Part of a small language model's weights: RMSNorm before each block, 477M tokens.
MLP neurons of a small language model. Each row is named by its layer, matrix (gate and up: input weights; down: output weights) and neuron, and shows model dimensions 80-175. Each number is 50 + 10 x the weight over its row's rms, rounded and kept within 0 to 99. A neuron's up and down rows have the sign that makes its largest values positive.
After each neuron's rows, "fires before" lists the tokens most often just after its 100 highest values on Wikipedia text that the model never trained on.

L10.gate159:59 49 38 48 63 52 60 61 43 43 56 46 34 41 48 64 49 38 40 43 52 36 51 35 62 34 39 43 41 71 45 56 62 38 43 59 28 58 58 44 49 52 39 52 46 57 36 44 42 44 40 48 54 47 55 62 69 64 47 54 53 41 55 45 58 60 48 52 34 47 50 40 43 61 52 36 49 45 43 48 46 45 43 56 57 70 53 45 44 47 28 71 53 69 54 62
L10.up159:58 67 36 42 41 62 50 32 59 65 40 53 42 48 45 58 59 60 54 56 50 46 62 59 41 48 57 43 43 32 43 42 56 69 62 57 22 40 68 44 34 43 43 30 49 62 62 43 42 67 50 40 57 56 51 50 50 65 57 44 47 34 59 44 42 51 62 58 57 53 35 58 52 56 72 53 67 61 70 37 55 50 52 46 53 49 70 56 40 47 35 60 44 34 45 70
L10.down159:60 55 72 50 44 48 44 43 49 79 54 53 56 61 50 39 37 35 59 57 65 54 44 49 57 55 59 49 60 50 59 45 35 50 55 27 40 59 61 55 45 42 47 56 62 34 51 42 49 42 39 39 40 45 44 62 58 33 42 52 39 44 56 70 44 34 63 58 51 33 54 34 34 51 50 60 56 50 44 48 46 33 74 31 34 57 43 52 41 53 53 48 44 44 48 71
fires before: ".", " |", " election", " | ", " ===", "ing | "

L13.gate635:52 53 47 53 53 41 36 46 54 56 61 44 40 49 67 37 49 49 38 33 48 28 49 57 49 73 77 64 49 58 55 67 40 47 31 53 66 57 53 53 54 50 61 42 59 57 48 38 45 50 49 40 38 36 47 64 40 48 34 50 42 42 43 66 31 35 40 42 43 73 42 51 63 73 49 35 55 32 56 64 45 39 60 52 51 43 44 42 63 56 61 69 26 51 70 55
L13.up635:51 51 55 51 63 55 43 53 39 68 51 51 47 52 51 49 51 45 40 37 42 39 40 46 57 37 41 66 41 41 49 56 62 54 48 54 60 44 57 41 60 48 49 49 14 56 42 43 53 60 46 50 67 76 50 59 38 43 61 45 63 49 44 35 48 54 42 40 65 48 50 26 61 39 73 59 61 47 46 67 34 59 51 57 51 54 55 51 73 33 42 52 32 50 42 39
L13.down635:59 40 53 43 68 53 50 59 52 54 51 41 71 42 49 59 60 63 76 59 51 68 78 41 69 51 68 48 47 36 44 39 40 60 60 66 62 41 54 48 47 56 57 30 45 60 62 37 44 55 33 56 45 39 58 53 44 52 46 46 62 42 51 22 43 40 53 42 50 52 57 71 56 41 55 55 60 58 48 55 39 52 54 57 57 30 58 49 41 59 42 70 52 37 54 56
fires before: "1", "0", "4", "2", "3", "6"

L5.gate139:47 27 47 34 39 33 53 52 57 53 41 57 49 61 40 60 45 41 58 25 52 55 71 57 46 48 47 45 39 56 46 47 42 67 39 55 44 27 47 66 55 63 46 44 56 52 54 52 42 61 48 44 36 34 47 41 38 57 57 51 32 39 74 48 35 50 59 40 46 54 63 73 68 42 53 33 30 47 32 58 32 55 48 43 47 38 49 35 41 58 56 50 50 51 60 53
L5.up139:47 61 43 51 52 60 48 39 48 60 55 39 39 32 61 35 63 61 53 46 44 44 44 43 39 48 48 53 62 34 50 42 50 61 67 51 48 43 59 37 66 42 57 60 45 47 56 45 41 43 60 67 46 53 68 55 37 52 36 53 57 62 46 41 76 46 54 59 63 47 28 21 57 48 41 54 66 52 35 49 57 49 46 65 51 55 43 27 46 32 45 43 23 40 45 52
L5.down139:53 66 49 58 59 56 55 38 50 52 64 44 36 32 63 31 65 57 46 55 50 43 34 47 43 52 48 45 68 39 49 43 55 59 68 45 46 54 65 42 71 40 54 52 48 46 57 48 42 44 60 63 50 56 63 54 44 47 36 50 66 60 42 36 73 46 53 60 56 56 27 08 55 53 50 54 64 54 40 45 57 45 50 70 50 57 43 41 46 31 42 33 29 44 40 56
fires before: "1", "2", "6", "7", "5"

L6.gate232:42 51 64 49 60 50 50 49 53 50 38 40 52 44 36 41 26 61 59 54 47 44 52 38 65 48 32 61 57 48 56 25 49 50 22 53 35 58 61 54 50 52 69 51 59 50 36 22 59 57 46 56 47 52 62 49 46 35 37 48 42 44 61 43 49 48 43 51 41 64 44 56 60 50 66 44 17 53 44 53 57 45 72 57 45 60 54 49 49 54 57 46 34 48 30 43
L6.up232:51 55 74 56 52 52 42 54 30 51 48 42 41 45 48 61 48 70 49 43 47 40 52 38 64 46 24 51 42 29 47 40 49 54 36 63 48 55 42 44 45 46 69 50 54 65 50 36 51 61 55 64 44 45 48 49 40 36 41 44 34 61 47 49 39 61 59 60 36 73 53 51 72 47 53 63 32 51 58 60 69 43 58 61 38 46 53 56 56 51 41 33 54 43 53 55
L6.down232:54 54 48 55 41 51 46 52 39 50 61 57 53 43 67 63 68 47 36 50 59 53 54 56 36 58 64 42 29 58 47 50 50 42 67 51 60 41 32 46 34 55 44 50 41 45 63 73 34 38 63 53 47 49 43 56 48 55 50 53 54 51 43 44 44 48 53 42 71 38 56 45 39 54 49 58 73 54 45 60 57 54 40 50 44 32 52 55 62 47 46 50 65 47 66 57
fires before: "2", "1"

L3.gate325:35 39 65 52 52 50 42 55 65 54 58 53 46 65 48 55 64 56 46 27 58 56 49 54 68 65 48 54 43 61 66 54 59 46 43 58 55 54 64 55 33 62 49 48 68 60 53 56 44 48 41 57 52 54 56 55 52 39 45 47 34 35 59 60 55 43 31 46 48 48 58 64 56 79 53 47 40 40 37 46 50 45 48 55 69 40 40 29 52 60 62 62 30 45 56 49
L3.up325:52 46 61 71 50 52 40 57 58 56 41 51 52 59 55 46 65 52 50 42 47 50 36 49 57 39 73 60 54 55 65 51 54 47 31 56 39 55 64 69 45 63 48 50 61 72 69 50 41 37 40 58 51 39 55 64 56 47 44 56 45 42 56 54 62 48 33 45 47 40 50 62 54 78 39 54 46 51 43 50 54 51 41 70 64 40 42 43 55 53 53 56 45 42 44 58
L3.down325:60 48 52 72 54 58 46 55 42 61 46 53 59 47 62 52 51 56 50 50 34 51 46 47 55 39 75 67 60 62 61 49 49 44 42 61 42 51 65 63 57 58 43 44 47 71 54 50 42 39 39 56 46 47 51 66 53 51 62 58 52 39 53 50 58 53 42 43 50 46 53 57 56 68 47 51 62 56 48 52 50 63 42 58 51 34 54 48 55 38 50 62 46 47 42 54
fires before: "1", "2", "7", "4", "3", "12"

L6.gate121:47 68 67 54 43 45 51 49 66 52 43 50 50 34 29 61 31 56 37 33 58 53 45 48 52 39 46 51 56 69 62 59 48 66 41 64 47 54 44 36 55 56 60 50 41 52 55 41 67 52 42 38 54 61 48 55 53 50 41 46 60 45 72 74 44 52 68 42 67 37 43 47 56 59 57 53 45 54 62 43 65 41 52 59 28 56 45 43 61 45 51 74 32 46 56 54
L6.up121:55 62 57 44 50 38 52 43 28 65 39 56 70 68 45 65 57 51 45 65 57 36 55 53 64 58 71 45 37 45 44 51 63 52 31 49 50 50 54 55 50 55 46 36 38 41 67 40 44 65 34 38 74 46 57 40 43 54 42 37 66 44 58 60 43 56 44 53 50 48 29 49 53 52 54 36 48 44 68 52 62 44 61 54 52 62 43 50 64 59 49 41 49 64 54 61
L6.down121:53 69 64 47 44 30 60 46 32 67 50 60 72 55 54 52 38 55 44 56 62 45 48 50 60 55 72 44 37 52 63 59 59 50 38 43 63 50 52 52 43 55 58 42 31 46 58 32 44 61 51 50 70 45 52 46 44 54 43 50 74 57 57 60 34 55 61 42 57 43 30 43 52 48 60 44 56 47 65 49 59 36 61 51 34 62 40 42 67 54 51 44 43 52 55 54
fires before: "–", " | ", " |"

L9.gate829:42 56 51 50 58 44 60 52 68 47 64 55 64 50 57 50 58 50 73 51 50 53 56 63 49 52 45 70 55 49 35 46 52 54 52 60 50 38 49 65 64 58 56 48 64 42 45 53 32 53 47 63 53 42 70 43 53 42 36 62 46 49 43 66 28 39 46 42 40 29 47 55 37 48 75 48 47 64 35 57 61 43 36 53 46 34 48 39 40 52 64 42 49 53 55 54
L9.up829:57 47 60 35 63 55 60 61 51 51 48 54 50 39 35 37 64 48 59 52 59 58 43 65 47 66 62 59 40 50 59 58 56 49 66 60 60 79 60 62 63 46 41 59 42 64 27 59 27 43 57 51 60 47 48 46 59 58 39 44 53 56 47 36 75 50 72 65 58 48 59 60 60 46 61 39 37 42 52 47 50 47 55 56 47 59 55 51 46 70 59 45 49 58 50 50
L9.down829:34 49 45 52 54 63 38 61 45 53 61 51 50 49 51 41 69 52 55 26 39 63 31 53 38 34 45 37 46 56 41 53 51 61 45 41 49 47 50 63 42 49 31 44 41 28 48 49 59 34 42 42 50 27 71 51 50 62 48 62 56 44 72 57 66 53 55 52 52 34 47 59 58 50 54 38 57 35 53 48 25 24 37 50 36 56 57 43 47 51 37 66 40 55 45 58
fires before: " | ", "1", "0", "2", "ksandr", "6"

L4.gate380:47 48 52 42 55 52 56 68 48 59 50 56 55 46 39 38 42 65 52 58 50 58 59 43 37 70 52 50 54 67 33 46 56 72 55 50 63 29 44 39 44 48 73 54 55 46 40 60 48 62 47 56 53 37 55 43 53 52 52 40 59 61 33 50 41 57 47 45 45 66 44 64 49 59 47 41 40 44 52 56 43 41 60 57 55 51 36 43 45 57 51 37 74 48 51 68
L4.up380:44 33 40 41 45 38 55 36 62 42 59 54 34 67 54 42 43 47 57 56 54 33 55 59 31 46 30 55 59 45 70 46 54 64 56 35 67 54 52 44 54 62 62 66 63 50 60 64 56 66 43 53 40 43 56 35 48 44 51 59 45 49 33 67 34 54 48 54 45 47 45 64 54 36 52 54 51 53 54 51 47 36 54 48 54 44 53 45 38 54 51 42 63 50 58 49
L4.down380:44 57 52 35 56 46 59 73 44 54 50 63 44 47 40 43 33 57 57 67 52 53 59 43 36 58 53 60 53 62 32 55 51 61 60 41 56 34 53 37 37 47 81 60 48 55 46 54 49 52 43 62 57 31 57 39 46 46 55 44 50 52 34 57 40 57 55 46 51 66 55 57 40 54 46 47 50 50 64 55 41 43 50 43 49 58 47 50 48 52 52 45 59 54 50 66
fires before: "1", "0", "6", "2", "3", "4"

L4.gate514:48 47 57 33 55 34 55 46 50 62 64 54 60 43 63 65 66 44 59 52 47 61 60 59 45 35 50 66 44 30 65 68 31 61 47 47 42 58 58 60 55 59 30 51 50 38 53 43 61 55 39 55 41 54 68 48 50 55 59 62 45 42 63 57 48 50 60 59 70 45 52 64 42 61 47 47 51 52 55 51 51 56 20 53 32 50 52 68 60 39 39 59 49 46 26 44
L4.up514:43 39 59 36 56 46 48 53 45 56 51 42 52 47 46 39 43 63 57 59 48 66 49 58 37 41 51 52 33 51 39 66 47 49 43 54 49 60 54 49 44 56 43 76 55 47 48 41 52 49 50 62 50 56 56 57 62 54 65 56 36 54 28 61 61 59 50 67 58 69 34 47 56 57 35 50 52 53 54 40 43 50 41 53 55 41 45 59 52 39 40 50 38 57 51 42
L4.down514:40 31 66 34 50 44 61 48 53 68 52 50 48 62 43 40 52 66 60 58 50 57 51 46 45 53 63 64 39 48 55 68 57 57 51 60 40 69 37 40 55 44 50 64 62 46 43 37 41 51 49 51 53 67 58 56 56 48 56 69 47 58 45 51 51 49 55 53 50 57 34 40 56 61 33 40 51 69 69 49 35 53 49 47 42 38 43 61 46 40 36 52 36 60 58 44
fires before: " ", "-", "- P", "- B", "- S", "- A"

L4.gate513:45 43 54 27 39 65 48 49 53 72 67 81 52 73 64 38 63 26 62 30 41 59 57 33 37 54 55 47 39 48 61 65 35 58 55 52 51 56 69 55 56 62 40 61 49 55 46 47 49 58 45 43 57 53 64 64 51 41 69 35 40 45 41 35 52 51 41 66 62 59 32 44 46 56 50 51 65 48 61 43 34 58 38 73 59 46 56 53 59 31 51 58 42 50 58 54
L4.up513:27 48 43 43 57 52 51 50 57 61 52 58 35 57 51 35 65 31 50 69 62 62 39 52 52 40 49 62 34 45 71 49 39 43 36 38 60 49 73 56 64 60 39 52 41 57 50 43 53 57 36 42 49 38 52 42 46 33 47 61 39 38 43 58 55 61 38 75 46 63 47 45 47 53 49 49 57 46 51 44 36 56 40 47 53 48 58 57 53 37 62 50 29 36 39 44
L4.down513:51 43 46 32 33 63 52 51 61 70 69 71 56 72 49 44 60 31 67 30 46 46 46 35 41 47 55 44 44 51 60 62 33 70 55 53 43 55 63 53 46 53 46 54 55 56 50 44 47 54 40 47 58 52 60 66 44 25 73 38 41 50 36 27 51 49 38 59 62 55 28 43 50 55 48 47 64 59 60 47 32 63 44 71 57 55 61 57 55 36 51 56 44 47 63 52
fires before: " ", "| ", "- ", "-"

L10.gate76:70 56 52 59 35 61 59 56 50 56 52 42 55 63 53 54 74 38 53 39 53 54 36 61 48 50 35 51 53 65 36 49 51 65 66 45 50 46 64 60 44 63 43 65 29 63 29 42 57 69 27 53 52 38 59 42 61 37 43 35 70 25 34 54 33 50 63 40 42 60 74 62 44 56 56 46 43 35 60 45 52 45 60 47 51 57 45 42 68 60 50 49 35 52 58 46
L10.up76:55 32 38 34 61 40 42 49 49 60 53 31 63 35 45 63 54 37 47 23 60 58 44 56 50 49 33 52 41 68 48 36 33 66 40 43 53 50 49 50 43 56 51 46 37 51 72 52 59 68 37 66 43 50 49 37 46 65 43 50 58 57 57 79 51 63 56 31 43 37 51 67 45 49 49 61 40 42 48 52 46 49 54 36 70 69 64 45 43 62 42 40 44 63 74 44
L10.down76:63 49 61 67 36 50 49 63 28 47 33 31 51 51 43 45 36 48 36 49 72 50 46 68 52 44 47 57 62 64 40 48 45 54 49 55 44 36 62 34 43 59 49 44 46 50 53 41 55 50 50 41 52 67 63 29 63 42 60 49 32 34 42 41 41 47 73 55 45 35 51 67 57 61 61 59 30 45 54 37 71 46 64 40 67 68 51 65 61 66 48 41 50 46 56 74
fires before: " | ", " | — | —", " |", "|"

L6.gate43:51 37 62 45 37 61 61 43 53 29 46 62 38 47 45 53 44 36 58 52 81 47 50 45 44 45 36 40 55 43 44 46 45 40 44 55 51 42 57 49 48 37 52 59 80 46 66 42 51 62 39 46 46 63 50 45 62 33 49 50 58 35 56 60 48 48 52 49 36 54 52 38 30 38 60 40 51 62 39 64 64 57 55 52 73 36 39 56 69 59 54 37 44 33 49 58
L6.up43:39 34 46 61 69 42 49 45 64 42 42 57 43 58 44 55 58 53 23 66 73 53 66 58 58 47 44 33 54 53 37 58 39 38 46 41 62 58 56 56 41 38 60 63 49 59 54 39 55 47 51 46 21 43 41 62 49 46 46 47 56 57 42 53 42 37 47 57 40 43 39 58 61 48 53 42 43 48 52 48 55 44 51 61 44 47 28 56 73 56 47 32 37 43 44 47
L6.down43:28 50 41 53 79 25 48 53 60 69 36 49 40 65 48 55 49 51 42 55 50 50 63 41 52 59 58 37 44 49 40 52 41 42 50 40 58 47 60 58 43 42 50 65 40 57 41 64 48 40 54 51 34 52 57 58 35 62 46 44 57 65 41 42 45 48 56 62 43 54 41 45 60 55 40 53 44 36 58 41 55 35 53 52 20 60 44 47 59 53 40 60 46 55 43 50
fires before: "| ", "|---|---|---|---|---|", "|", "|---|---|---|---|---|---|", "|---|---|", "|---|---|---|"

L3.gate630:34 51 57 44 52 65 50 39 63 50 40 30 51 55 43 45 44 43 64 50 61 50 56 52 48 47 73 51 40 57 66 52 39 40 42 52 55 52 53 62 47 52 47 51 40 45 46 52 65 56 44 47 60 54 58 53 53 51 61 47 38 64 52 66 50 53 67 40 51 43 35 43 46 55 49 29 33 47 49 43 66 47 49 55 30 56 42 35 53 50 38 48 51 57 50 52
L3.up630:57 62 54 61 53 52 25 54 67 46 38 50 47 45 83 55 59 52 46 56 56 62 55 51 33 39 44 55 51 79 39 52 58 42 59 37 46 53 63 53 54 42 61 60 47 44 46 45 69 50 28 46 23 52 69 68 55 43 58 64 41 50 35 37 64 50 57 55 50 60 35 51 36 56 63 50 50 62 35 46 54 37 57 73 62 57 59 63 43 31 34 45 40 42 37 55
L3.down630:44 59 69 41 63 51 31 31 62 59 47 36 52 47 62 46 49 64 62 58 46 52 61 43 43 47 35 43 52 81 45 49 59 49 53 57 40 61 44 38 60 31 66 62 62 37 39 54 61 39 35 53 48 54 63 61 40 46 59 54 34 58 46 40 61 58 46 49 48 55 30 43 42 57 51 50 66 63 67 38 53 26 50 61 39 55 50 60 46 50 40 48 50 47 32 58
fires before: "| ", "|", "- ", "2", "1", "- The"

L3.gate441:33 74 60 35 59 75 43 53 44 45 43 50 36 41 44 52 42 64 53 47 52 51 47 37 50 47 67 53 52 59 50 47 55 52 57 64 45 47 43 53 49 45 40 49 46 50 63 56 55 55 40 56 41 50 44 47 49 58 41 48 46 40 42 46 57 40 63 37 62 69 50 55 47 46 33 46 38 61 55 58 47 35 42 44 62 59 54 46 46 57 49 37 58 53 40 48
L3.up441:52 42 47 49 56 58 49 54 39 63 65 64 40 61 59 49 53 52 51 68 54 66 60 62 45 40 27 64 55 54 37 51 43 52 52 34 76 50 55 35 46 72 51 57 46 52 51 30 53 57 39 48 42 44 64 60 59 39 38 65 53 53 51 72 49 55 43 53 60 54 54 43 56 38 63 53 62 70 40 60 48 49 52 57 47 38 46 55 68 34 58 38 43 62 61 46
L3.down441:30 66 54 47 58 76 46 47 44 45 32 54 39 46 45 61 40 52 55 51 55 53 48 33 47 50 60 54 50 50 42 39 46 54 63 65 54 50 47 50 43 53 48 57 43 45 58 63 51 58 35 57 44 52 32 45 47 51 50 55 41 43 40 44 54 38 63 39 59 60 48 57 45 57 29 57 46 54 57 58 56 44 43 42 60 53 50 51 49 45 46 45 51 50 42 50
fires before: "1", "2"

L5.gate126:44 61 55 36 77 23 54 57 42 41 42 54 41 49 27 44 56 69 57 43 42 37 58 48 57 48 58 50 47 43 47 64 37 55 35 46 42 69 51 52 41 40 34 59 47 48 30 31 39 52 46 40 56 54 45 52 33 60 54 44 58 43 47 57 40 62 57 48 48 56 62 52 60 55 50 42 55 44 58 57 76 44 47 49 31 48 38 31 64 33 52 51 79 56 46 53
L5.up126:50 64 51 60 60 54 49 47 42 49 39 47 41 64 32 57 55 63 61 63 57 39 38 65 60 53 60 41 52 53 73 33 41 43 57 64 68 67 32 47 39 51 47 64 60 51 44 55 61 50 64 52 53 55 40 59 47 43 53 37 49 43 52 53 57 42 45 49 43 51 56 48 46 49 44 54 50 44 64 48 58 36 66 51 49 53 37 44 66 52 51 62 47 61 61 56
L5.down126:44 59 45 60 49 61 60 32 50 44 47 63 45 33 45 47 70 42 72 52 56 47 44 54 47 54 42 43 46 47 67 48 47 62 61 65 64 45 56 48 31 42 43 54 60 55 61 60 68 49 38 56 55 57 61 50 54 63 55 41 41 53 51 45 85 54 33 65 54 50 52 61 52 68 54 61 38 49 37 66 45 35 58 45 40 50 41 43 52 61 39 45 49 59 55 57
fires before: "1", "2"

L3.gate403:60 33 66 40 59 43 45 54 42 52 53 57 58 58 60 50 65 48 61 55 49 50 30 46 36 51 39 58 56 37 63 57 48 66 47 37 48 53 52 37 57 46 62 60 58 50 33 40 47 55 43 65 41 42 51 43 62 53 42 56 71 55 41 56 57 40 53 50 48 52 54 63 35 31 49 35 38 60 41 61 48 50 50 48 39 49 51 44 48 74 48 42 57 49 46 54
L3.up403:62 65 64 39 31 38 39 53 41 51 54 60 44 65 53 51 67 46 55 36 49 36 55 66 57 55 48 33 66 40 59 52 43 54 50 56 66 44 37 52 44 51 50 52 48 35 45 64 52 46 48 52 54 57 47 45 69 51 33 45 63 61 39 57 52 54 37 34 50 55 60 56 43 36 47 46 43 61 39 53 58 33 56 35 53 44 40 39 41 68 49 64 71 49 37 63
L3.down403:60 67 51 43 44 38 47 43 43 47 53 77 49 59 59 54 53 60 40 51 50 37 42 38 48 59 47 35 76 37 43 58 41 50 46 42 49 35 32 37 56 54 63 68 48 43 27 42 48 60 55 59 42 62 42 38 58 48 47 56 66 71 38 61 50 54 61 49 42 50 50 58 43 39 47 41 52 59 39 58 57 66 51 50 45 50 50 49 38 45 42 64 60 42 52 58
fires before: "1", "2", "0", "4", "3"

L6.gate614:57 65 54 49 49 53 47 68 39 62 46 72 41 61 69 63 51 57 46 59 53 43 46 51 40 48 70 61 55 55 54 46 42 50 52 65 64 48 64 49 60 57 54 39 47 53 55 39 54 58 51 37 49 55 56 41 49 52 47 54 47 51 43 56 54 48 43 62 40 61 56 48 58 34 46 34 61 50 56 51 59 42 38 56 42 61 52 60 65 48 54 35 64 57 60 36
L6.up614:39 50 46 60 54 63 42 43 48 62 54 34 59 52 52 63 51 36 48 53 49 51 47 51 44 59 50 57 55 40 60 54 46 39 63 71 54 61 52 56 57 54 55 48 81 23 50 55 43 49 43 55 57 44 50 42 82 37 39 35 66 59 54 43 61 42 63 41 67 47 51 44 44 44 52 37 44 56 42 45 34 46 40 64 59 61 59 46 45 64 39 69 54 30 43 57
L6.down614:49 43 69 44 36 62 69 47 49 63 51 57 62 47 57 63 68 65 45 56 41 49 68 32 42 60 51 49 44 50 57 50 33 43 46 62 60 75 51 44 51 49 66 32 40 52 43 57 72 46 32 32 41 56 55 58 41 69 62 60 45 56 30 49 43 54 46 53 35 43 49 48 59 45 43 53 56 41 47 50 62 48 42 62 53 58 61 51 49 49 56 49 54 53 41 41
fires before: "0", "1", "2", "3", "5", "4"

L3.gate766:53 48 64 30 63 60 57 59 41 44 62 51 40 46 40 48 45 46 74 58 54 43 64 67 55 46 55 59 58 50 60 49 41 54 44 57 55 52 56 46 56 58 34 40 47 41 53 35 50 67 50 63 45 58 48 55 54 48 42 60 60 49 44 59 50 52 53 64 46 48 56 53 46 37 46 38 43 49 55 68 59 33 52 61 51 48 44 43 60 48 59 27 64 56 43 38
L3.up766:68 36 50 31 61 56 62 65 32 55 63 43 39 50 47 53 49 59 42 55 42 48 67 48 61 28 62 49 45 48 72 42 35 58 59 46 58 45 44 46 50 48 34 50 48 59 49 51 45 42 43 61 47 42 52 62 44 45 62 41 38 56 34 58 44 48 48 66 45 51 49 56 60 33 30 54 47 46 49 54 41 54 41 33 56 40 50 44 58 49 47 40 66 53 46 54
L3.down766:68 38 43 33 60 55 57 60 43 46 55 40 37 44 43 56 54 57 43 57 36 48 68 40 55 27 59 49 45 48 56 46 33 59 66 59 60 38 42 47 48 44 32 55 54 61 45 57 49 41 52 66 47 44 48 65 38 52 60 38 40 52 37 54 49 49 41 70 47 49 54 57 56 34 25 62 49 46 48 52 46 54 47 23 49 37 51 46 51 41 53 47 63 56 49 62
fires before: "1", "2"

L9.gate318:58 40 55 29 53 34 53 51 64 34 37 46 61 53 55 56 44 52 58 48 65 44 56 55 67 54 57 56 47 43 57 81 40 53 39 36 66 66 54 45 49 59 50 58 62 36 43 40 44 59 60 56 52 33 70 27 34 37 43 44 52 50 45 60 67 59 65 43 51 55 65 57 41 42 53 21 40 50 46 48 47 48 42 52 49 41 53 43 59 38 55 51 59 57 49 48
L9.up318:55 48 47 54 52 64 68 61 39 63 69 40 51 37 55 43 59 53 41 54 57 51 62 57 51 51 67 37 61 55 58 36 44 38 30 60 47 64 41 45 52 57 58 60 61 51 51 57 39 48 63 50 43 55 36 38 52 42 38 56 42 68 41 56 59 43 64 49 38 55 37 57 46 58 64 60 45 57 52 54 61 59 56 47 53 55 38 52 54 49 42 47 46 35 30 43
L9.down318:38 59 59 54 54 57 44 41 40 41 52 52 52 70 42 57 44 46 59 25 33 50 61 24 33 50 45 60 49 46 45 29 58 48 55 39 54 43 41 57 45 36 46 29 35 36 58 61 48 56 44 43 24 54 56 45 55 63 50 49 54 67 48 57 63 31 37 51 53 44 54 59 35 49 64 72 51 41 37 55 60 45 50 53 51 45 68 47 68 58 51 49 47 47 61 51
fires before: "1", "2"

L6.gate504:66 57 37 47 58 64 42 45 66 54 43 61 52 35 56 56 69 23 56 48 30 56 42 38 50 59 49 53 53 63 53 50 41 49 57 41 58 53 48 45 40 40 62 55 44 49 51 53 51 65 57 70 53 45 61 62 76 52 23 56 44 46 47 49 57 27 27 59 53 55 41 56 53 62 41 55 51 39 36 45 35 53 39 61 32 54 43 35 39 48 39 41 31 49 38 37
L6.up504:60 58 38 41 51 51 60 55 52 56 56 52 59 58 60 47 49 39 32 38 31 38 60 27 51 47 52 56 47 51 46 37 49 36 54 46 63 52 59 54 44 50 61 49 30 74 60 52 44 69 64 57 30 40 51 41 59 48 40 43 38 45 59 46 64 58 37 51 73 55 50 40 46 60 61 68 64 41 40 46 40 35 46 62 52 50 60 52 59 38 47 46 34 46 46 47
L6.down504:63 45 40 66 42 54 59 43 45 62 62 55 62 51 60 58 48 60 50 36 42 52 40 35 49 58 46 52 39 58 42 44 37 59 56 46 59 58 54 56 61 67 55 49 41 52 49 38 53 66 45 61 42 65 59 58 57 50 35 52 36 49 52 60 58 37 32 60 48 45 53 52 30 60 38 57 50 48 60 56 46 63 50 62 42 48 53 48 49 39 54 59 41 51 52 36
fires before: " |", " | ", "0", "1"

L10.gate116:41 52 50 51 41 56 58 64 56 29 53 46 47 44 54 64 63 49 48 49 61 36 41 33 45 66 40 60 42 62 38 40 51 44 37 54 36 51 75 45 45 75 60 60 44 36 46 46 50 62 32 24 58 46 64 41 57 31 52 57 33 54 41 60 25 33 56 59 57 49 32 60 63 55 35 59 51 43 70 50 31 47 46 42 47 59 47 43 59 55 54 49 56 64 59 53
L10.up116:51 62 44 48 57 40 51 36 49 54 62 52 58 46 56 61 63 60 42 61 62 47 41 71 46 45 60 57 52 42 44 48 71 73 60 57 43 43 32 52 62 61 45 58 56 35 49 53 57 40 36 66 47 49 46 58 57 69 71 43 74 32 50 43 42 48 42 50 53 37 45 62 52 56 57 51 39 59 58 50 59 51 46 59 42 45 58 52 33 45 54 42 53 43 58 57
L10.down116:58 54 60 75 45 50 56 55 31 46 56 42 52 44 50 54 42 58 32 51 43 57 46 51 51 46 45 49 57 45 61 61 40 60 43 30 48 30 31 64 47 49 43 44 51 58 48 50 57 52 66 21 52 41 33 70 44 67 67 39 51 43 61 57 49 56 54 42 50 44 60 63 46 43 43 41 48 55 35 38 40 39 58 54 45 55 48 39 54 44 35 54 60 42 45 17
fires before: ".", " | ", "onic", " | +"

L13.gate136:48 58 36 48 41 44 55 40 51 47 42 48 43 65 51 55 41 49 29 54 36 46 50 45 33 49 44 54 52 64 46 42 35 40 44 49 47 47 62 57 34 58 52 57 39 45 45 35 54 53 34 54 51 42 66 40 54 41 61 35 34 36 45 73 53 64 51 55 61 38 39 45 50 41 53 60 58 56 56 58 67 30 49 46 54 62 30 37 60 32 33 53 48 40 44 58
L13.up136:52 70 54 40 42 49 54 49 39 51 38 40 48 48 49 59 51 64 74 48 55 53 54 54 55 60 31 57 43 33 57 42 49 53 45 69 40 56 39 49 48 23 58 34 45 65 52 54 40 54 46 47 57 64 46 67 56 47 52 48 48 43 33 60 60 41 35 60 40 61 48 43 50 65 62 74 61 71 68 47 51 62 65 64 45 37 46 39 42 30 43 25 52 59 58 60
L13.down136:63 71 42 34 37 46 63 58 34 36 61 74 60 69 48 54 57 51 58 51 39 66 50 39 44 54 58 63 42 39 42 62 46 58 47 71 46 51 48 59 61 49 53 41 44 63 48 47 37 34 44 54 37 49 50 56 45 39 38 52 50 53 64 53 45 41 54 61 53 57 51 50 52 41 46 41 57 52 60 57 55 64 51 55 41 33 63 50 56 44 50 49 51 53 50 42
fires before: "2", "1"